Weights of a small transformer language model: 48.7M parameters, 5506 steps.
MLP neurons of a small language model. Each row is named by its layer, matrix (gate and up: input weights) and neuron, and shows model dimensions 256-383. Each number is 500 + 40 x the weight over its row's rms, rounded and kept within 0 to 999. Numbers have three digits each. A neuron's up and down rows have the sign that makes its largest values positive.
A block is one neuron, or neurons of one layer that tend to fire together. After each block is what it responds to, as a language model described it from the Wikipedia text at the highest values.

L20.gate38:427478546453524450483533540558526501541457528477479495492477486559490479498564431496534496526602468418487505530479523554488577491499426489498574550510493530475587518452438505530531543483409553440430483513498491502481487469453491524451484513474457467472443491519539452539404537521473451486480559408455423486472552423513522566462518515502461463548522458515524440503549508498509546487532
L20.up38:489451522471469518524585514565504515522456566441490442540529559490490483509516509402449486453435412458450518523391485569437502521511487543490513561500536551558433498503482521440504529530483458541462513531568508507454544544462509497468547547513530482490491540531494490454477467489511517511439525537520556552539480482429475507455538474469528529508519494530492502515452540522510476486524
L20.gate150:527410519451507482456456496454484558446486476455477557482535487515476559443591471508530456595497502484505534453463562540478536505488458411507471463506547550533468524501434468493444528505486516471515528505555529543470503516499479541449489484540493476520434481567459502522477497446494532524579496514548587491486507544523463539392457501449508516456479512481426472568519418512450495459511
L20.up150:528449502511499563478447543477522566503457504466457493464547468561546554477479471530494516558521512505485499471462463540490485484472508411522516478525500437485411506444524502561500571493562442464540425510480466456520544484465466529521556470508532458512540449525544518438554476487494461509559532556537369453490450476422488405481550469435521566477518442509516496554533523473483497552469
L20.gate238:485508575457559559478549479479518497585513491467471538550547486481526560543493544499527507501483461521528477467489532477478465490529561506473451545480470538518477535523499507512484498489434505480500471509528463499541531507490587576471490427519474500513446480470516434424504462532530529489559519505480529550495409498542460499538516509582440468516425432588459512536481544499461574559545
L20.up238:479529509558482493489485448500481479540533535436500496519571461511517516506563478524513462452554509499557449562468509439518559491494412469515526479466432469511470499475496532482531471460434451449548507525504443440508485491589490444628534505486554476483496505533454454511463480548471530505558535469484463494496536477438546572506511473508429508547494569486433543580479511497488506557467
L20.gate776:446493535524500480501526523484438484444574528514443457444501469570518513554460407449460454466497462556471498498488561497526503483446548497464528491501546485547506472458559498440538537450529534413410530550545504470490518447494483518470480464440567416536445443508404592497577511464507485509444496509516540499441422491467582505504431503501493511560493497496400496558479451496538488521545
L20.up776:483537532524479561567503525458484451522518514430521446553520507557506554509499435475551488529559477491557508472485459516559465491508459534406450438538589587563519498430481479501509518477514521541463489486538561444481503489446500507473553522562572492518495438549523454469494517544535497485483505521538492412495519540604506536538392459517469544476412490561465542559532583562524490487444
L20.gate791:509452585552474442495474454483498482534493536501519499397504516474478561465416489459428494527553502471441528441521437530554491428501531511446538572486551417587509462508538433491486486499506474432528515515448444544501477513490508533500519439486524452517520517477514486505533495516428491508455455429495537490524480505456449475485518486475506516516514511520503481564471421548533534568404
L20.up791:548406505547394474497478489504508545486512515439534531421547470499536545460515491467429537562509440517510528484510506551477503519466467498528441510486517381546509454513449496455485490466453450486481462520504488520523467498421500462465437445516507513582538455541530470479520535559487508494464533456557483488480521488487393474472518578553430474498492450505539393538496500518589600516456
L20.gate920:498484473482468572526441474425494480530538464476491521496500434469461556576442558488492510448506435455489495504511503470512448613507568447554507474452487472498426480481463485509464489472448498470485528498561539477468505440552463503507473494477498537537569476519535478485561453522468427520456495512523487442463436565525495462472489487422427500508502426491533507525509538581472523481482
L20.up920:484510480516506482533473521478458542507503499500484464564405501458525554487511439447486511507532481525503416497460500507508480542485499534458493542499482488480453536481517544546542533550542458465497485470554538466582612503573474520505552501441494427518474428509575518489491551496580563434552542470509588533485504445449556538408538522520533498499535496479457508495461509519389548456547
L20.gate956:450538493504415514456564499517502479574465508440518517448520436488504526544441497492508470492500490505420468559508478554500577466474445561602514477463512475539481488467475474517538468526490567521439470480511546412468528524474558454477548503451583501537467451510497447506477507528508478428423533512497422516517476546529555540519485516428479494458492479541562481550536537581523493491495
L20.up956:501530527580525577588422491516424482488524470468464550444557591564451533456515500527421497510629555452546499496480465460525512521553527608434458472451523483479505477455541547585453457451453471484537491512510449513467539467447531447507490483518550488582482556483554531451528485427552496533517460474461514516499475520502505519437499510491506525507461571473537451584525543505511505527538
L20.gate999:493477462536480496534537412552475504473495492452482469470479538514494527529554442495378518549508459502485596534503531464606525496527573505503440508448540406533448484478489543572496571501419470477505538541498433492504505564407527502432456505473529428578459467474546545483519508507507464548525489434433524474570411526439539524533431542486514516538512445468516550575496459527557549528475
L20.up999:499433527529448473440462451457509529504471494421541531481451486541496475457538428471444483538521459488480558551519481558527567517526530470512528517527502481508469523433459507488431453417483466411543536549442467462522512529483506507413489457466531466565477457547479528509489486524507534560501470509464449418596440503487501606569519543455465452456481511494516469559556572515566507503574
Year prediction slot. Tokens right before a four-digit year, such as month names in day-month-year dates, "in", "of", commas, "since", "- ".

L17.gate751:526503412548508524484455412525550475454521410508456524439496419438480521583527545509502520515459519536611515438573537429455470481554506506581490494485515464387513455571540508503572510474497512516455496467456569499524573529550496471542500446522547526499445513577441492420515536497508535491549575466477505458528516515476549502519540533493498481500501521481504481468461461505556500489486
L17.up751:458447553478549579503562446530418573415528452446518533515514460469517536496543490519535505477500502513501547551534504485506529535507451560577513513498506462483524416561460465474563555482437457489454528508614434507436500498464474489517480510499460487402516471470470506549491463512553523501514504463538566425461474470504456470459516516547554566542453505494469510520456526461481504538501
Numeral starts in measurements. First digits of numbers in technical or descriptive text, such as range of 1,500 or 20 to 180 mg. It also fires weakly on sentence-final periods, "es and" plural joins, and "or"/slash separators.

L13.gate145:551470476526517481522483525506462511425467510601496419511510491516481446512460498516460542472550507475541486504523543431523521579566533426528469522463468500517527517481497432501471532512502461504531510485476501559464537454485469531493518468465460401478502492492482502505475516518436502425444483444450491489530453530551472521503457461476449481555533491499530471453526521483550595495516
L13.up145:463492488478474494476583474531503562511487524468495505485470489441544475453507506445515492582517577471537484397530518446505521416465499512503451451491515488504544528473459504508552495476546555453561527483489500450479465554550571586450488495536454505499503536499453471460493515506514490499512499501513468466529546472535495457488458506568532516478483567510472479470481489532437473499487
L13.gate288:463487456477489500557517522506500439544473515555438443438471495454516471453547525608591537507505472496528552469505526492493515425501562497547588495488427509537498434459546415441455505496500641544506485509505455528533471481489522468568504477494489448498456469389465446431471536437503519468441524524507521517503562433477524501505517528474468455460525502458528491516512541482560531507459
L13.up288:529477478522555464480456552598457581542495495510518516529605501470483517456496499523502523487534570537499539496551487508455524578495528412546468529492474454474471520420551447457500587543491469500498506443525542469489542516548544528519429501494488475473511499481482498490512554516588518493389516493423488453597524537521545557537456501512536465597494498420516518536538432422468516527539
L13.gate574:616407460489570534449490516532521566535491590563498540498485500491523481471528452483473500489574597523447521452492453464548452481504558451481498467447518463536449566512548492538481480530484503508511606522556535532503480524528583531530543478535509475515489514424507543473506493476506449436440521495509493508418455514502567526434489536457469426582487553460451434497509406510464536456462
L13.up574:544488500517465508452499521495436538565441579546516420470484456466490474413500515507510514520486574515485568532484508478590429490485552408507462494494513506570438541565499460471502463494446544493540491472519493533515547461472546517499506519481498474456537528422490481461485477486462498466456528616570502548515431544509525528447517593498471452569479518456471492530588464513526556496483
L13.gate587:506486489484588570457480527512486529551540531570555432489539521488473501468489457451470482472560529534520534479524562462531461510534543510472563473480451487502557434520533546453441490590513547464545529506475493515565500464510464417482533536472488516568437572521472473399524519499516419490494494486472437441426511516508512506540515489613484522520568500489515516471516451561473510453532
L13.up587:494458542526512473446511507463480501519441476513543395453541486472470502479488470550468596553444442499529521459463524472495471503515558515502478534456475521481507513490521472541451534479607508449469525541566538513511461445492568489501441588478542505486473553556428551514469453537490480486502529529532524468522534536501527465519586506447453526476480477473469472465552444556413522475480
L13.gate614:500473470499530492482535608535494443442415515494539548458506533452439512468479426523431458504446555527544521494520454494583511510510513530444530470461479490410458507475533473420486482549499539454475498554470416467488515464543499469531520542461480462496501479499478551428526526459447489412519447489482470507474517497456533516477469489461388516525479507499482497512554461512463506466546
L13.up614:504446552445497460476522557491534525485551524515522461466501438426421478502488448497476537481544538443558530549513515485481462451492489520489495478467431485531559471466461467518510493499478534478517514497555569476474491545414559534508490479502537480503554512450459586479460484464530543438454531463520480444485540474537472545430453552490580425444498454476522496490508509448451524565547
L13.gate869:424478461444497467576536506451491492472498512470511445457510511511478502573459578491539437407510519565524501528510508609545526499470493506477533500438472499518427477530521498482425511517490570579485517372488437486503612477480539511627464512442516516474486616493521532470482579495483544460487504518424522468503499511516598542540463547471510486513532506467562458525570496493557489445516
L13.up869:420464528439566546462531475503512458559475510482524429532542452454510511474476472504519517512577492488487475421557579487491529558490541509606509499472553442568506521522503485500462570525492468509548487492540449557478486472467549531507545497512456479441486469509476496501486493545519416553437501456507553483439549504514480569465482485487575415543491462446513469466507497415508451435526
L13.gate919:528469463492558544517497547485477507499473506595493502431482501480487445493523528541475497488515585493484554467518496405559407480488572441576475528402514501530480506550504486467459506535486528540482537489529530514462520491506541494509535538551467448476509472432537535462569553514484458416487505523496466547491464498511594510382454535435458457572493504411514449462571448499501541494462
L13.up919:523480475519542540541473549505506522500420566541570494463509534529524495475491451493483454503523578476510514460549509413565489474462580455470459508515433578568457554485533477453518465532529558554532549492511522557504500460521511496508553537520463460487483524467484541468501526443483525396429521530490505458494517481534539554475519545467435406540557477459501460440552536476505562480470
L13.gate1023:464422481505473444542421463484505446523448518545421494458523450496472483466553427587469480524535452498548477547521546456550442536526493506479492415475516447483504534503508460524514544529521468554525460514524521591511502496496486507435482481491502429506480552494498453544512426529450477532398446505488443511475509521505487509460485501462519561483489555504557495443506496494463492477489
L13.up1023:549521473542489540526582479487563481543466536457538410479515429526505513507468500542384401496524602508525515465540497514476541525486536551548567580504466483527522464583517481484442469498556507501507480583547543489476468486524489546468503450460490474539539513503502546462519508465528500528509461484515510445524497554475473514471551441535485425472468461524511471504468499471495558472480
Paragraph and row breaks. Line-break tokens closing a finished sentence, table row or list item, mostly paragraph breaks in biographies before new sections.

L20.gate30:477475457514554443500471549536489443504532427487500471435450514473493515448458503537505494484504450544500492495503536449544571483381514424478504553495471468523492479480522526476512542542481502542521496586500545491534450533493500530518555469546550451513550517452523469492482545525505475499616557500537524500424541490440527521515451423439561428483417466603501518420538471535477504502482
L20.up30:547533527522509475448553491463472502527516471529454404496552447518440541512495485527572455475437533502571480431484508489588490549496549455449434519501533558474506477602510524553513485500553541527525473499523521493490529496488447450461482436540536473442462465550497548493540594468485501503508456483504493532420526506572548513542540432441464485456561531501521526478527404488493420426489
L20.gate81:482496507502576498477430498503490555492449512563557505488477558403431483470505537485565390543458391432544522483505417501531521505501529559517453519476533525434461492538579522498518499524489444553522496461465533453563510512465489564539582522567500448486512495517451568494555528533524465522555499453541482497438480491523449485554488480532496481515558495501472491522507519429512438518466
L20.up81:474523447449565540533547518531400479518475563482544445523593521551387489459483440422489508508489570503581524478562479551527589497544562491544457569468504488468529557478489520422456567529497510568483548452570494527452516472448378537591527513499537500508505545435444474475417516517558451528515511551577479532528543489571553565549478504432475449541482515538488535513549495495536452512499
L20.gate247:521426503530517559440484543469477580494525434482528482478493529514548502465527435411508518495434519489623558505578495425478513482528492491534513567514469492449461460514522553501542497523539480547528530468492471507532530454544436535482480547567547535529457543474529478527526421558514517493501569511463478522443464557553446469494463412504500504547476487539497528493507534465577549496479
L20.up247:452466490444575476531527427522471499516491502468505520477603532543525530451533495496525465427482492511552497506513487503520466502509431508438459510445482498485405497523530521565536465529566494508473512505544524470478565473528530493457525517519535530542490457523488516523457540509561565488585504611490493520505495459539492477573449419424547537525453521485478478473428481524485460510511
L20.gate397:521546527487517499491487515460530570565516481498553524554455522467494540518541437541472478508464484496468528539512486450459569445549481467442528496494506504452517477458477528553455536517467581470465482591511493486538487545511484516514547513519482502513513449501421436484608446547521478515483530466486419533459495527465453469538530537563454432507501519449549511485531502444522460468498
L20.up397:488488519536494486497426524495451492455485488466537545525465554495476505556477524503470509473463541457508453530513576470444528525449468473461517452480551491504420469500521501539517537474492480518550536490545507511554472448520525465512442482470546418529528524564473452443559484517553496528539554439480487484512458483450514507500427456546476580561511505505543450529513436500541444433465
L20.gate557:535513492514528516555522517420431540475512537481493585455519549438557461591592497511534501439501458551458510557474529459503507557465558478470567553520545490519495568454550488495560523474453533578489517479411542547530526509451488487491538445487429414550480515476443489424548511515453475449539485526574499568517482460499487462537485536500534523426462467494493399509521540489514488522484
L20.up557:510518425452529526466512504514429501494455552517556489434545485530477499461595595488487521495514457530480479514516513477514557477502495445527524495518509529500540559499541449389534540457547526485431425464505486552576478504486538561493513513469494518574442528500517490436449518529505464477485435535492396511495518419524428514498512502496478447507458501519476542499448537423506505469446
L20.gate643:531574494531573482556574583483476478456587470488552491451521529457478379456523479557519477414477517558517494453505494481476443482476476444451457496507525533479474492532535527535537546514466556591516451593489537557523470528522502500528452486461548439483525554439570553559481506571503516419485506528526495415482547450517474526566443453438487516453495506490457500475459540477571528456514
L20.up643:501501530433510474487555490520506523526434474490440455475540451508420506514461557599521475405490504526616477525496495541537511536491459484576512482482498529431543499568488518461515542440504516520495472451496538515552545466513550534489473483513538497543506571511527494463453488533496466529499534572497492508489482530488443488537428375456525415529434469446434526514474548556564481472445
L20.gate886:463485446488473505530488551466508544543522515493509430449478492494521497473498421570465482545544487506528534511535547498574547521493488473508488530511514489475516427524553570447570452484504520480576510549587477515553496490477535559524574505466565494479573521426511477443497438552597469537506551490481399515485479502522447479512469565504463537548459492505522533553534523407458498465490
L20.up886:509487461487499510508497492574508549496518552530562499436476466485631478515411472478511495521509556560549603436485484456576508513513497492559450505474563456510485427471551473527520479509497470564497472568497526549522463536502508532485550511506540525439484502507622479450544499462460438515491504558503477498480540513487517530525440439483471507522565433511470459503558533457485497430485
L20.gate916:525512452549521557489411508461501497538563498493436512452452483455583556519519525503531558454527469521491452495504529490467492527483524447536543512516523541531511539490467452517487539548470476462589530524568492493453523474479537540472436518560511505497478549511474430476498484520528514499518511519464530455486481491442521491644419527429550506507557472521517473528518493504463471482444
L20.up916:542515469491485559501457550448472504513520562487479584494543451476514493574518481521465521523523506521477493445510527426495501580554531483479451513471490469497442462551480491511461516555492533497476540534579531521521514546447483503453519522502532443508532523498503543514456450464554559517481427459543549480560472509487500562460530509489484466471480551513496408516556575553499597537511
Word-initial fragment tokens. Short first pieces of longer split words, often p, l, c after and, a comma or hyphen (p-ollution, l-ysine, p-urchasing), plus stray numbers.

L13.gate54:537487589462500550519576482510478489422470484486499559538486473471480439494499494496539453520467474575506444481528497529519491559501508515455457477484576543490530444476457486501468503489453480496444546507523503487493532441452493448439487519494589496469519390368498542506549464531532483465457520483557521568511513496487448466489441428526503530526422481472562531531551472416573434527490
L13.up54:529490552499462457441533448547524500468501511553534553475509539502481487478557574545499509479541505529442437489476479600583534526504444454495497457549584546477425479468492513533476501491442462517501502468475479442577538475524514436487449477494461493427461524509576497457515496490516417504521545491481461461482560509539399543516400489516476523474520506474425440443515526518524496437433
L13.gate60:511499458471566477509444552462469522506494462521435487503529524463477499510491457515458450439546479517496480450477494470504544563538490538526498560486546556439477488476537518450517515548514500595574453502482572491552521506607477511430474445475450446526494480441563425431544526544501502494487608515418585481544517496486553507534451455466516493459528471491513479561494444504634521469547
L13.up60:527453463443485502529531570543458509553525458483526506564490584429438456436523524538500450499479456492474524360487544496481529456475492541515517526483458534523536511439487565516492508512507509540528489456523491457505455491547504508548542544524557489519474469500500560480511490483580523572466488530495537485466500471471523518495451514485490554451530461506614499481456452471529536509586
L13.gate457:579456489471491541549570491527538456538487513512433493478525535480541484539524446497468587502503381529589496520540507531459503490577561554512541507516433493414448537444456522502464494457500498471461533617478522500512481454521511478499460480497490471547513407466496496466493511507526422476532455541556520490495515523495529491539439545451467401525529472483454499570471396494472523456520
L13.up457:442465471471515545451454464496501550562433454443510522508504490542642458611485512425524447518572550458400484525544507495484538498506495501552515489494464498543487494426574502506510492504507477582420433470423492512506427497475445513567466449468517577548556447435483514549401483535480504551516529503488560476559526476442510519488439519494523499537458479523467478467510482487480565499469
L13.gate596:471488436509510543483495540483446500468473465493430470453465521547480586469414474470513546502494446450515419447530443502512508490454498520498503517426409532527434449497533552517529570450431468487518535527468527460554500489519478486502527554475551511494451435448575474438467513501517551476551568565488494517570413590470518539481457530410638474530485506539525485421588442448537468446443
L13.up596:570491494516507460446442517469524427497475469533467495465499530467437459439464510467594528456495498419510472468492434475469516516487527499542521559511465434525569538444518498553551462427600437476503432472486510482546502510510497516480503445564425500492456470505504499431507510551494503462575547498504407443500508447490530463523458564446409522451439484489517414538536478503434496543493
L13.gate828:485454527490466525496548507463516473536480514535464443507491530473445530423495483438534496463544511537492548475518540515599555482457511593528484532488494446535456486478484469491477618528536517542501463502583473471458565465541546468488507459520538550464631483457565566522497500486478484495489453485530509551578493537568500521512449546518521374495460530497568514481502495460477541440509
L13.up828:545554504526520515547533540463470455453515580488521461537481510467529583384492483514507437493521567541564529481482512526513541506506500469486460476498490554514552462467555534564445435455488483505588542515483540414497513522552449556428541444498512476549524470448477493425508510535514508486489507480449487551552520538608453507475544505502491437503541444521580440422467475471456499482531
L13.gate837:549535502537450480509504497611456468492610455499427456490491512592478393529507454474500508432446491531503534573495551478481516524495493453505504526519473546451534538515491504555506630478503473499568507512591500534503550526486504462530540541527519516509472532506481556527482518533484501459471469570509494533479469508448487474474478540498538473456444499512571487511461525464491540517490
L13.up837:550515499476530502409436477459500548435550486486526592474487509462483517498491469486516535519429542586550429432459521471556502521480461451518503459498505528524590500482499458444443513456573441472484503477464515476495506479568456487483535546555485465432511507536493397409463488553443539493466527534522459541549503550489509446497445491487513519452468441442455490578470461424501507529459
L13.gate983:475527457554478496488464486487473470534485555484474506489509512537550508523510422424507420513484557477535492502532534412531523508522471537510562481468542508467474485518509517578421502532463489512465509481478405488577459471467493557543524517477555466416463516452573403509463480540464525467557575414473501486516466450516534524436561500536541498484527460558499425549470535485491528502444
L13.up983:499564534542514508542484492509432524572441451523426474539511524499410447565484459527479495487483530505504500500528422513539466500512476442449518548437543550483586435540434485427524490515515550540534528427504488547533518487503467535466586517452509487486479497546532516483471589513481507509471460511509474481585500531519454503524465537504438495481514556452474424489559472563435430467502
L13.gate1019:502468462536488490455542526513428505477497567497412496535497457486426451513517523446510500461467472487510486490488459496499574441439463521525503577439500518525526443444490553516459594504529537541470523447491478506511474573532522453498502474496522472488457465447497454474511453594544477431543522593535566500477473475433533515469452489449491577508501518502509461501497437499474574492475
L13.up1019:440494508479510571443512622503465482537527497465516502511552534542435452488496447543546461528546401534524460481473526509531512478498445463469457519494435583515489566485534474548509530423572508550487495523498503439501554524488520442456539459467570519453505537478545464414480476479581500496485502529503477459494480537487501514492466512486563505478528475567459481504546521514453484565548
Chemical name suffixes. Word-final pieces of chemical compound names in chemistry text, such as -ide in chloride or sulfide and -one in peroxone; weaker on scattered mid-word pieces like g-ig and table numbers.

L13.gate61:516476488453558509575530501527471507545487496473463468498494495443570474479529486494526534477494528508442480464517479496514454531442565508463481468464495543498458456430514529423449566539460499442494511548594517456498555548535468458507458610547547508515505551508449500423531539517568509489532509493490500529556474500514542489439426482486514533485472532455495530523552572550451504499518
L13.up61:470470488500480603489549514476475435450554505458484493397468493468514559531518481547507440525575472539471450394476514510542524514536529515449527534506591467460539451582551514461524490553508532577467540488533487562524451540523542492529425530504499466603487476503562506458474534468468518559396487544502490477586453504462565534484491575489499490482443507506464500532476480473470528510429
L13.gate175:473549492559477550437457571470544503522485491510478514545560509552467545516531490527523522521515469511486494540518399444592523502455497551522443534437446471497519458525492515503510539519455645495544504497533516607495525480482502457521439520558531468489442450524451551478527557478522494500574498474526512538546531500495519457505507497464454487469467480533516503454431503574509537460444
L13.up175:486489469571471538507475557492485542508506480443623436492501573495478598493460536381483555436528467489522479546460504523535542565455512479437489469533436486463538534499470546524467462550460491435508487501467555519471465477533502501581415516482545503464518500479505512478475508498533469414496533454544451436500512489559449496530602438533493475457476441469557476497468469503525491481496
L13.gate201:482479492535557564552464468450600575490364496488517604461516538426536556582505546581490413444520450440482490536473491497462514546494524488526518460481518513521461511469520486472500525573474591509566526479469543491459499528455495499451459482486513516480518494501532459469504495485518470491555431537468446501532475531531504525497481459550493523439525556477474530507527475489524445471502
L13.up201:472459538572472448478544481458547535483457486548486491476552495506511527532528456495508481545559538464510586510495546482431561559466596463542480507501487485505499451489472474453463515483472464438536494389555483474478585505504476498540448463471515569543528560546576459432481518484491477488511485475530525531563519463553527558499510459505426507528494554501615529495477441446451535459510
L13.gate716:517558555531464574500528418509545532502466478525421453445476540494490644503536506448497496468516454480506544509559559426505504488477549433509478508460495536547552482452542501456564545467449454505514453509472483539508557594486523547531522526488509487508518505566444493487544433485422399398485539530494510465427472502497464537502493480493515452557512537438454482521444576529465530472482
L13.up716:521495508498514548439522490481576536439457511501490489384476523497540534538493436421434520478524438442552554576513502495480526499511470541590490523501516469501588466536528469466523492407458409523561519505532537490563548466506541553450481526432534483417491530547540542471515440521521408494450446505489558386522440565523453515503433408453479411456509453493509469511541540512518461519511
L13.gate779:531496499520445466488509507536506515441464552496428507418461515553454504391510470480432506500487501534452507467522517451493482509486472492462484504432528479511462515529532507531543486468549529469530447555475566429566499490500496551527523448492528513580454512493543507515432440519473446489551425506474484610522589511508483437429536586515473486526442563533468500494457560497501474471520
L13.up779:536520489475414535569495501477415469523476498494502567509569533512504462540517463434410537538483544542569523438453545517499471427416513551529511499487511535496498475552529465461494532407543476478503564509525517521488508551450490522456506551492490550478487563455550508404467546595567570480538559503552502483468521485610495545438539468451488491481495520489475468536583459463484466501478
L13.gate811:516516494483538492495499642463445529558560484420499511538540477536549517520486509531513444464497556568494559485475500484445442526463452564534473466509500558529444456558487436555479452499489533495510516474554559501454478538418569531492542509567466462543541464494510518545566512461482500439529473525490483486513505535500519453553446404448474511481470533524441430481559474612474495524465
L13.up811:432475504588509530471459490505481463487488508452534481553526543487484495432516474502488435479534518461447501499529482577531598439555540521436501470470488539516449538563435455474485500470473509465448570587514504533510501475542584527563532504489473499500415466516539470483489395538529539450533452493532529491493472485536521427567484499438457444492489545508505444544504487455448520537474
L13.gate813:490471503472545486522396521524529448551556505509492586492521537462495542503451494547462485514511480545507450490474530539501439485473494545401498537520504556585496506510491444505473516506484518536545445536524512570547513517502538483546443450475489506467456526545465494513533537511486490404514408510548454515519498528459537478514523537483530520510511515450499515528490519509511452502525
L13.up813:511508427537507513428489512477477531515475419524492572514488573486532558524504470466451525468492508488536527497420503486418477442507484515477469546508476506510532497480582528529480559529406453459530501536478576468558493478536536578518518539514515494501466545539507474490506490517575450529556511528569528469591571477460535508498435544492480525491493552477466481534447480522500403456534
L13.gate867:570534535528491528522457489489477469487484536544460502497519502491538475472424441458466528530469487410562476478517458467560558584508522470481474520490533479471516516543504486573427540504516453543577551477531577472513550453471481509549523429552563458495416516478527444515538535520470448488504550448529496499546548525491471461456538518498467494493529516461535388638559536486613550460492
L13.up867:470471543530449479481533432499451583456480452515518466430538443533478480519546482509451485478544521511537521494497531537510546467459534493496496479475513402493460438439483535540500485485524487499532532533505516454511520438516467542516519578477580563525435473495505588584463506525485446468432582500410545511487487470443474515522533544484504524541461445538527510467537525521443473519489
Before-year prepositions. Prepositions and lead-in words just before a year, often opening a sentence or section, such as In 2013, founded in 1371, open from 1885.

L17.gate870:436487460539496556493515529457471511540516466508492477543506497542508519477495525558408481538508508461538556529456501478500485399496561483518525620517507505517513544454491562512492481577517517411522507573486609515446492516493511498467515532488518498528579486531477482498491496479481480539515459484534461482462471527480514517425565491492467483450509433513497498532488575530529462510536
L17.up870:557509465443571454590525448515489474481521504540442474521643487575485531553468477479471440447533503504573517436496525503477467507553540564507481569486434494567550537505532531478483498492487535537504513522498441500503466439507507590469509472472467507532545481440493514480504482525477529455506558554578524422523507515496505552466480536425453501466498526500540491519461493453482419502558
Date-introducing prepositions. Prepositions like in and on, and leading digits, right before a year or date after event verbs, such as opened in 1828, premiered on 27 May.

L17.gate635:498454463513519523536472556502459484479485549563498485436500491475487464472476494544463502449504518475509516499515580378580434524481545453506484494480510521539527537532550457525449539531473526479531537492553529567481547507509500511489520516480487460481484511448545541426572502482470479452498483543512465536484408516503530542497471555515478474604504518402506455508570510511478531470465
L17.up635:482448507558525549554469565461469512519454606547522438432542497498523438472491476531477467482576516490532507542556576497551466476445534485488464445501500554545482517481562455525447496540487600446503542446588524500516461494474468497464500496473498444479523492451479525404492539495447518471457495555472461479452425536536509556495512579547499443563552487481505428469552500459515555487468
Row and paragraph breaks. Line breaks ending a table row after a closing pipe (before a row like "| 2013 |"), plus blank-line breaks after a paragraph's final sentence.